{
  "intermediate_size": 1280,
  "positions": "rope",
  "rope_theta": 38200.0,
  "rope_fraction": 1.0,
  "attn_scale": 0.177,
  "bias": "none",
  "extras": ["capped logits"],
  "init": "trunc",
  "init_std_down": 0.0517,
  "learning_rate": 0.00714,
  "decay_fraction": 1.0,
  "final_lr_fraction": 0.0,
  "batch_tokens": [32768, 65536, 98304],
  "max_seq_len": 512
}
MLP neurons of a small language model. Each row is named by its layer, matrix (up: input weights; down: output weights) and neuron, and shows model dimensions 64-191. Each number is 500 + 50 x the weight over its row's rms, rounded and kept within 0 to 999. Numbers have three digits each.
Before each neuron's rows, "fires after" lists the tokens most often just before its 100 highest values on Wikipedia text that the model never trained on; "fires on" lists the tokens most often at its 100 highest values on Wikipedia text that the model never trained on. A number after a token or word is its count.

fires after: " L" 19, " l" 10, " C" 8, " T" 7, "L" 6, "C" 5
fires on: "ig" 14, "ic" 10, "it" 9, "et" 8, "f" 8, "our" 7
L2.up200:449467516449560502501524557474429589454523472539499447546552461502517545428575489564515416421460538501485534535484525539420516652458484499454480510460506582462496495490465373535540538529420510453523371488479593488498433478511514435438487510568469492466502592385499378555454540539556471564468497475481476505403430424511529472380553519540511532580436489561504510463532462536512523541505
L2.down200:536495603412536483467478444451452446429479418529531637378481406458500426520476573450501486471466470492573398543522461425617493532415534533501523512556508468511500505514536523438426472509521472486525411434450488568471478551480602539496503434389462466513486497501480544489520432527478545456534590513493496469580510446363539541451538476502462481531455548465444490591453476520541458525509

fires after: ")" 34, "S" 9, "," 5, " S" 5, "ans" 4, " s" 4
fires on: " is" 26, " was" 15, "k" 12, "le" 9, "ch" 8, "m" 7
L3.up803:405556571448540540425403558584509500462516437438491469451555460579443558525519508468462469523506569580393550457479489583601607580472536457497536549573435361480472519490513488474596471503505532500569474503504495386507542542529480501491626494492518451478356535475491493554533445516515464476552504530373532521492430500476468567529557473506506477521451528596555497475570549495469503497453
L3.down803:471565539452531522421500475473558545515485457446516576541417414601505508498457445475548467574529489549482470508518502510457531457551486500499436540371544503451478511510501527517539532496542507524537491513508510427525558415531435488503528469478436416574546557516426493534507487548504542436502451495445440554543406589575496505442604506556613522510472544517575574441469528478449429492530

fires after: "\n" 23, " mov" 10, " public" 7, " p" 5, "i" 5, " phot" 5
fires on: "\n" 23, "ography" 13, "ie" 10, "aint" 6
L3.up1138:485593463484511544552508498395544526499522475568503543573480456482455601449489544462521510494563588519438473480484481504459437564423537460497428511547567428472483505466539358478432505494602498514443598510468468494483497537477492397526509607463490498426452556490528451546481455541488527471530511520528497538477414499532481500442516466542519518476551419517569420365553506496562478531533
L3.down1138:459449458548468403576460486496587534530553520445588551533451463599551451490521537574486487583525453462480412565545510570490510532491462547379470423537528447546511464487527484553494510471461464483468528405585493509526506557401478462469534532512593569533484500520514538316584518474552535515464478509562498426593483486558524528491467533432494473504472501500578557495503471410499559480435

fires after: " f" 18, "f" 14, " friend" 9, " F" 7, "h" 5, " Haw" 5
fires on: "i" 14, "r" 13, "s" 9, "ic" 8, "a" 6
L3.up936:542568513475513514493601504555426512535551570443439429572537454505490473505420404535493554533424547484409642487421490461481498444508477457482471552477498513449501498468482422517496486401440542569489461546477508506528566470489439495465471552472442473602411479494470556457518447436517614512470480514536514419542503464541498453438589513577565584474427480523552475483478416409538497538487
L3.down936:544480499439478550522519488547513491443515543583480432468408510494464480554454562481438536457430562569494449428487508473568465541408579515491520616610523477589429466472478436558421509443537527476535471608584535534512517540505412451478471641492516510472449518446517514526560426534497529564456503416470499491440496536461494525485412532419528478549465546498536515523535543489455562483499

fires after: " S" 14, "C" 10, " J" 7, "os" 7, " L" 7, " C" 6
fires on: "um" 17, "ount" 12, "et" 11, "el" 9, "elt" 6, "ob" 5
L2.up458:444521455484488483467533537459533499484546502538532462457456446452545530479499604463534419488423490527511556446430531578565513500520546443497506544443414545448443421545542559538401487451508505510488528573465375520498461465456474448490586511516525481445586556492440508557525542604453499531475558509517469385457430477513476459478383478520446483569510439531470500511524504511400487501606
L2.down458:549502525517434563453505439484432518573410505538497666560527544538523656497532573325523450552389461536517510506454514447498427527505479506421544548437511503528414501487479590472503492585527458502495544554524511408465433493409560501525526456493497426566470456547498524553525507546404493436576428534444377462477504598518584547492521473470478460509481523478456488621484527485608510452481

fires after: "1" 84, "9" 7, "3" 5
fires on: "1" 66, "2" 33
L2.up25:476439465394553564555483421525541468519587507458451526436570484558541490585524429467471522548422430509536596496389511444493482559558430512495574438410540563537467483610494528498486401515496495514502498543443598554484474500520540460532424548437366581499476457498491407485475542499506435545479544545535405474442493536419478399446625517465526559536532480536543387423500483513431487464474
L2.down25:439508425406567524494505465434545586418511497456464436515526429507501523471508541470588511386543557560472506558453488526550508466558544561570494491580536469572512461548496484567530535341522528448566527499370426517479528518413514475545450535567527484459542485486480562590522531477641514459544453536489513560555502493440569364571603562514444472484469565468544532467523539437383564538441

fires after: " " 62, "hem" 4, " D" 4
fires on: "0" 59, "em" 9, " dem" 8, "ical" 5, "ol" 5
L3.up820:511425492562487526533508557497367548500555438522545516455352569477557444546593489444424488472460525407531532454478401426494536453428531506474489430532447574502498444458558546446424501553492515528581534622458497506611522520548384490594474491415402404501435573476638497466524492433458502465620528486466490506503556532466535406499577438524602438563529516411497549457457548491500503427522
L3.down820:543442434597493500662463562415438465391523459531478471568538573444446420434524485520547536512386551516520482567577500391483509521438548471549522491537475509554452559477510548457446570504462585542465494579552458504514455513416426506499515491470499407507469442482416466485510420427504420539526543421520487510480526581573456470502426543541441540518467423527458423494539523525466451457487

fires after: "+" 22, " d" 17, " c" 11, " D" 11, " " 10, "-" 5
fires on: "0" 28, "ut" 25, "-" 9, "ro" 8, "ol" 5, "2" 4
L2.up330:446551540572503539516551558498485501498526561564455490488473569474422599573574388437543415509516402522564418443557366468502526551484485435489494510471519574510540495580529465521380496569466545466500533435512512489453489485465524454580522434477510454488457438489553501472482587554499432511473467503395518639480594470464468472461547540526486529530483520586437591508542584551495549481521
L2.down330:557557452626525436481562529492462521459456375599507437463416498451471461514495522420507517496526447472535510531549458511483529627542464454564459479521470514385490540584466472426513522446554457512463512449523456493505556567553416558492557468493471486496471521527499473426420559517550436496517566494514474472543628526511547502561496547584497436519565515497455456483540500498554505531532

fires after: "2" 29, "4" 12, "8" 11, "3" 10, " m" 6, "5" 5
fires on: "1" 59, "3" 12, "aint" 7, "2" 4, "ag" 4
L3.up235:442502426545458493464545482482556496377464465490486522482536466515462579459521554548417530543591499517503518515440505448471435472411528405440505502459473520387442606540545513407547436495496513504533490424448518510503397410510489488460451571505460381620429557480487528500445399401615432504426497521520540407463477509478550529515533500575420436508541519533475433490400454482446404440522
L3.down235:422493581503598454569514473439560508471475530518408495579512553535464573549478481530464487476509493508524469537516496502463481453408445530468548480550444466497501453524474657479448499387465521489502572513510454464406504464411592536560531452485491470489437469476517627546569475482635474350456544483505545504495450541540482417510623513570466501548374472462472430497544555487400587505440

fires after: "\n" 100
fires on: "\n" 100
L3.up19:432559486593426477433485386411535474460506524495483428426475490475479449525584496476556502444443556421411549509532516560518519552469505561479537437467538516459477515520453491484502453530497454526460486552510579586564559510479452526541572552498478466461468507451536536460528448465552472511400527485558460564406507522508498565491462401582544508394443585527541469434578468512522548582472
L3.down19:470505460596210464535465515431576535501446482461526470540456487469562498570576555507566520597494538499450490481499490532457537501393477532557464519464518472488505463441489551497543494495533426510451516469445608571482520516465452499478509583442504523539476407532503587413570521471478512500405466447567456509424515422579589556467496460523524457468537470478592485421537523555458618621468

fires after: "0" 83, "9" 17
fires on: "1" 60, "2" 19, "7" 10, "0" 4
L3.up740:591595515524441519465423541451399523467492433581478538473448551423526513497512547507478479539439467482529569533457538415462477438495513539377502460541472487509500530484503439418483530568555547515504444541562437489548536498438477465464470437471497526496476546652516451503473438570388520530426479506461544472464467511553493522459631516492596536444603393543481509497520490557512527508440
L3.down740:547493487529587426536536492529376521539496494544455568443409540435540482420445535477493474545512486428535581482434545465528518556575442487503511512447520478484447552448472571566409635503503498542432509510541409503581541501451517521464614512479613580498521493579428483540531487436411515554491516457501518518472490452436482495444503526527479529469505451694512588482568511533535550494550

fires after: "0" 54, "9" 19, "\n" 7, " dist" 4
fires on: "1" 50, "\n" 13, "8" 9, "2" 5, "in" 4, "7" 4
L3.up226:562540630584515547425507470510438427440606463574455474508488568485415552484496465528411474444372461570490513509520451543453551417461545472491500545541543580501558486464500434479512545541522482521525496487554495519460455456593438522555562367432415562576544491547455515536533482482500530476547412430491572474480474545624505524509449609515476529461499483537540504429493566528554508460412
L3.down226:518519535523491466463452528501496519534459523584527525516400499537534521460534465529459479481490474436454592425423554532455482567602517489458527585576441512598533420509562497518516550500456467459430536467532491499534596418461536451436497448475571531508516499567455574469473513518503546543464536378446548426596500506421504508503530521416515452541579534582536529527502524516559507466601

fires after: " " 84, " (" 14
fires on: "1" 100
L2.up900:488422503457512519419420552514479486542534498536574545480411527518480465501478534582500388577457474466461514575437561487499568588431527437454470553575449540471520464529480440475455566514464437477433502492509493533530486527452541494597597458478456468558538497430508410530434600454345517426634407490539553511511555543555445479452546502390427514477487436538554537501503551482573512451572
L2.down900:597474510560486497571511461568438568491606500525489510566463529457437424544575487522534455598534468469505541488593433494497447513546552463534446548514529503481547524447464449537527431577477504531485473514521442491527520465570477562461486556435471574505481494542472435444510583509549411570504576496568545427505498560516528534327446505451558472598532527507571519487501418527508489529479

fires after: ")" 27, "a" 15, "c" 5, "," 4, "ins" 4, "s" 4
fires on: " is" 33, " was" 15, "ğ" 15, "ow" 5, "en" 4, "ı" 4
L3.up305:361448508389481562511477454558446466477516447474392414436405466556538457429509500464503394535485533441455488471474462459464529503489508503455473420528427475446546442440522544499588487526400586413563519510475509482553458470538519630465581492557513468481445498478550522512484575457493461598440475457465496582496484477476593515505409464555402521550371436505555543507492528462534512499480
L3.down305:418395584548470423486553463480598487498439422467528468468462464491382563569471508610432438468529525470530375450517469455509595476393505459439470492537460450485469483578545433558537530556447512489502543546529586431461547405514459557546460533594583372503485482524456530471416565553498474465528517544478558514458412523530487659511538536504553531591498460502474508454556544457517504441550

fires after: " For" 22, " under" 15, " ext" 10, " for" 6, " on" 6, " ex" 6
fires on: "b" 28, "w" 11, "-" 8, "re" 7
L3.up333:447470498453522500444494487516534502505574534497474587484493496509508504547454481502482445481493451481575498395487442457546524472567546509535423383447450532482615526408518555473522493536402509509582482381507524433560516409425482477538425605501486453439585529384476433515488448420461495399468483468507392483507448555479477508406445480433437465554472542421487473506519513512442529396443
L3.down333:535514476516661473528538496585591503497497478446541609484471507498514502414459558489466509493513529500610547503443484491534476481506393519551454483511491526442582527494517530495454544485535560403511468478466483548496495438518415322508467412550477530483604575497471450578592485527486539514548590468463480519453537457487494454529497485471496441556498456542426493553546495538593548506465

fires after: "\n" 95
fires on: "\n" 95
L2.up301:466532484584454551474518468460488514541525442493570494458497548514554487561523521464560490424511495496460484479434501533540493436447509558536451528441509435515557584370479496546495465469495461397459525529512479441516522512564443461550604547566447511501547433397451569533537460463556462491474457438434431494345615404508518503456548404539519610448457443627414497524573473436508431501500
L2.down301:439498477561467506516474445480498484497490478509481547582418498427580511481535514380536430506482486455488372505456501524522505521497508510424517593535519485470433533520462566449496525554425552482484596448503445445531446588490474400423598596450490560514500628519502529531503506428555513498447534492442456426434532496447570464452570428563542451393501564594529445465543546555435460615557

fires after: "°" 14, "′" 8, "re" 8, " L" 8, " up" 6, "qu" 6
fires on: "ar" 19, "3" 13, "1" 12, "m" 8, "ot" 7, "el" 5
L2.up863:517524527454442492418509469581557521533486519508498430458487428559484570483553573562451512514417484542569435524494593548494474466478527506481495504579508540522434532525511450499506530548471423552499457364454495486547502527578448449506544546457412556501518378356476413521514524566457560423513507427565545441457641491540522490462523422471454487498504522515529539517450439454479548438494
L2.down863:500502561547505468452495466580421523399519496561359459511426542380528520536456525509534494586574488508424512557457502446477528425432397457452420493492531493507550560448516549507549506509547543530424610534514478475472475574527466541550467519485552434554589608548447545428563378502436579474557459491516546500503482490569466534492461515511469572483567470448525488511523526553546554418414

fires after: "9" 33, "1" 17, "8" 14, "ur" 4, "gar" 4
fires on: "0" 27, "1" 24, "2" 14, "et" 5
L3.up869:569493502543500491499525491451489505454488507463502483500469439565510556493493462504529477591604494412480539562386494515503464445490541410562459500400499411481447503557567534611421488475548414501557553518515506567490491436464521456514452538499498459477544421525495504423498520438541576432535441518481518405523403457549499396594535492538417531492608496552430491478487616484522508557513
L3.down869:480461523376535539462582537456504529475404455453491499567522440440542475487486513528468435381466492486456499497464475504446502539498508524535564453488571500525597435558614360482625421473450510563593501483465447514511582532480413561543409496501480530561475492566471634533461529572517570425456565473473462483521518544495507425528589530476495453486537528528462461568529538388524446475522

fires after: "0" 26, "f" 17, " f" 9, " F" 6, " fl" 5, "sp" 4
fires on: "s" 32, "j" 7, "le" 6, "ows" 6
L2.up1138:494569488542455464521500627471508513538485415483524492462574513459465491462445465549382628574564479547586524559479448491439507492545410473512514535546525455466553458549479604530612513458446392491556406584483529451478492552445515435472427515535548518471430551456441459458513452600483572505522536638524448427468553457446531599579514522417490500461438517511514461480434482371428385566484
L2.down1138:560456502465538554606459499502531534457534469540411477510492426597568384418528506494546564525430549456447475554534453574487567518472589470473544515545526531516478532496500501450419457418506536534527508453538450513517555475519434516522489470439513546493443377512510525391556503528512472537411502415568531533493506523486473531471535468528446603487547419506507441439512523612562546493538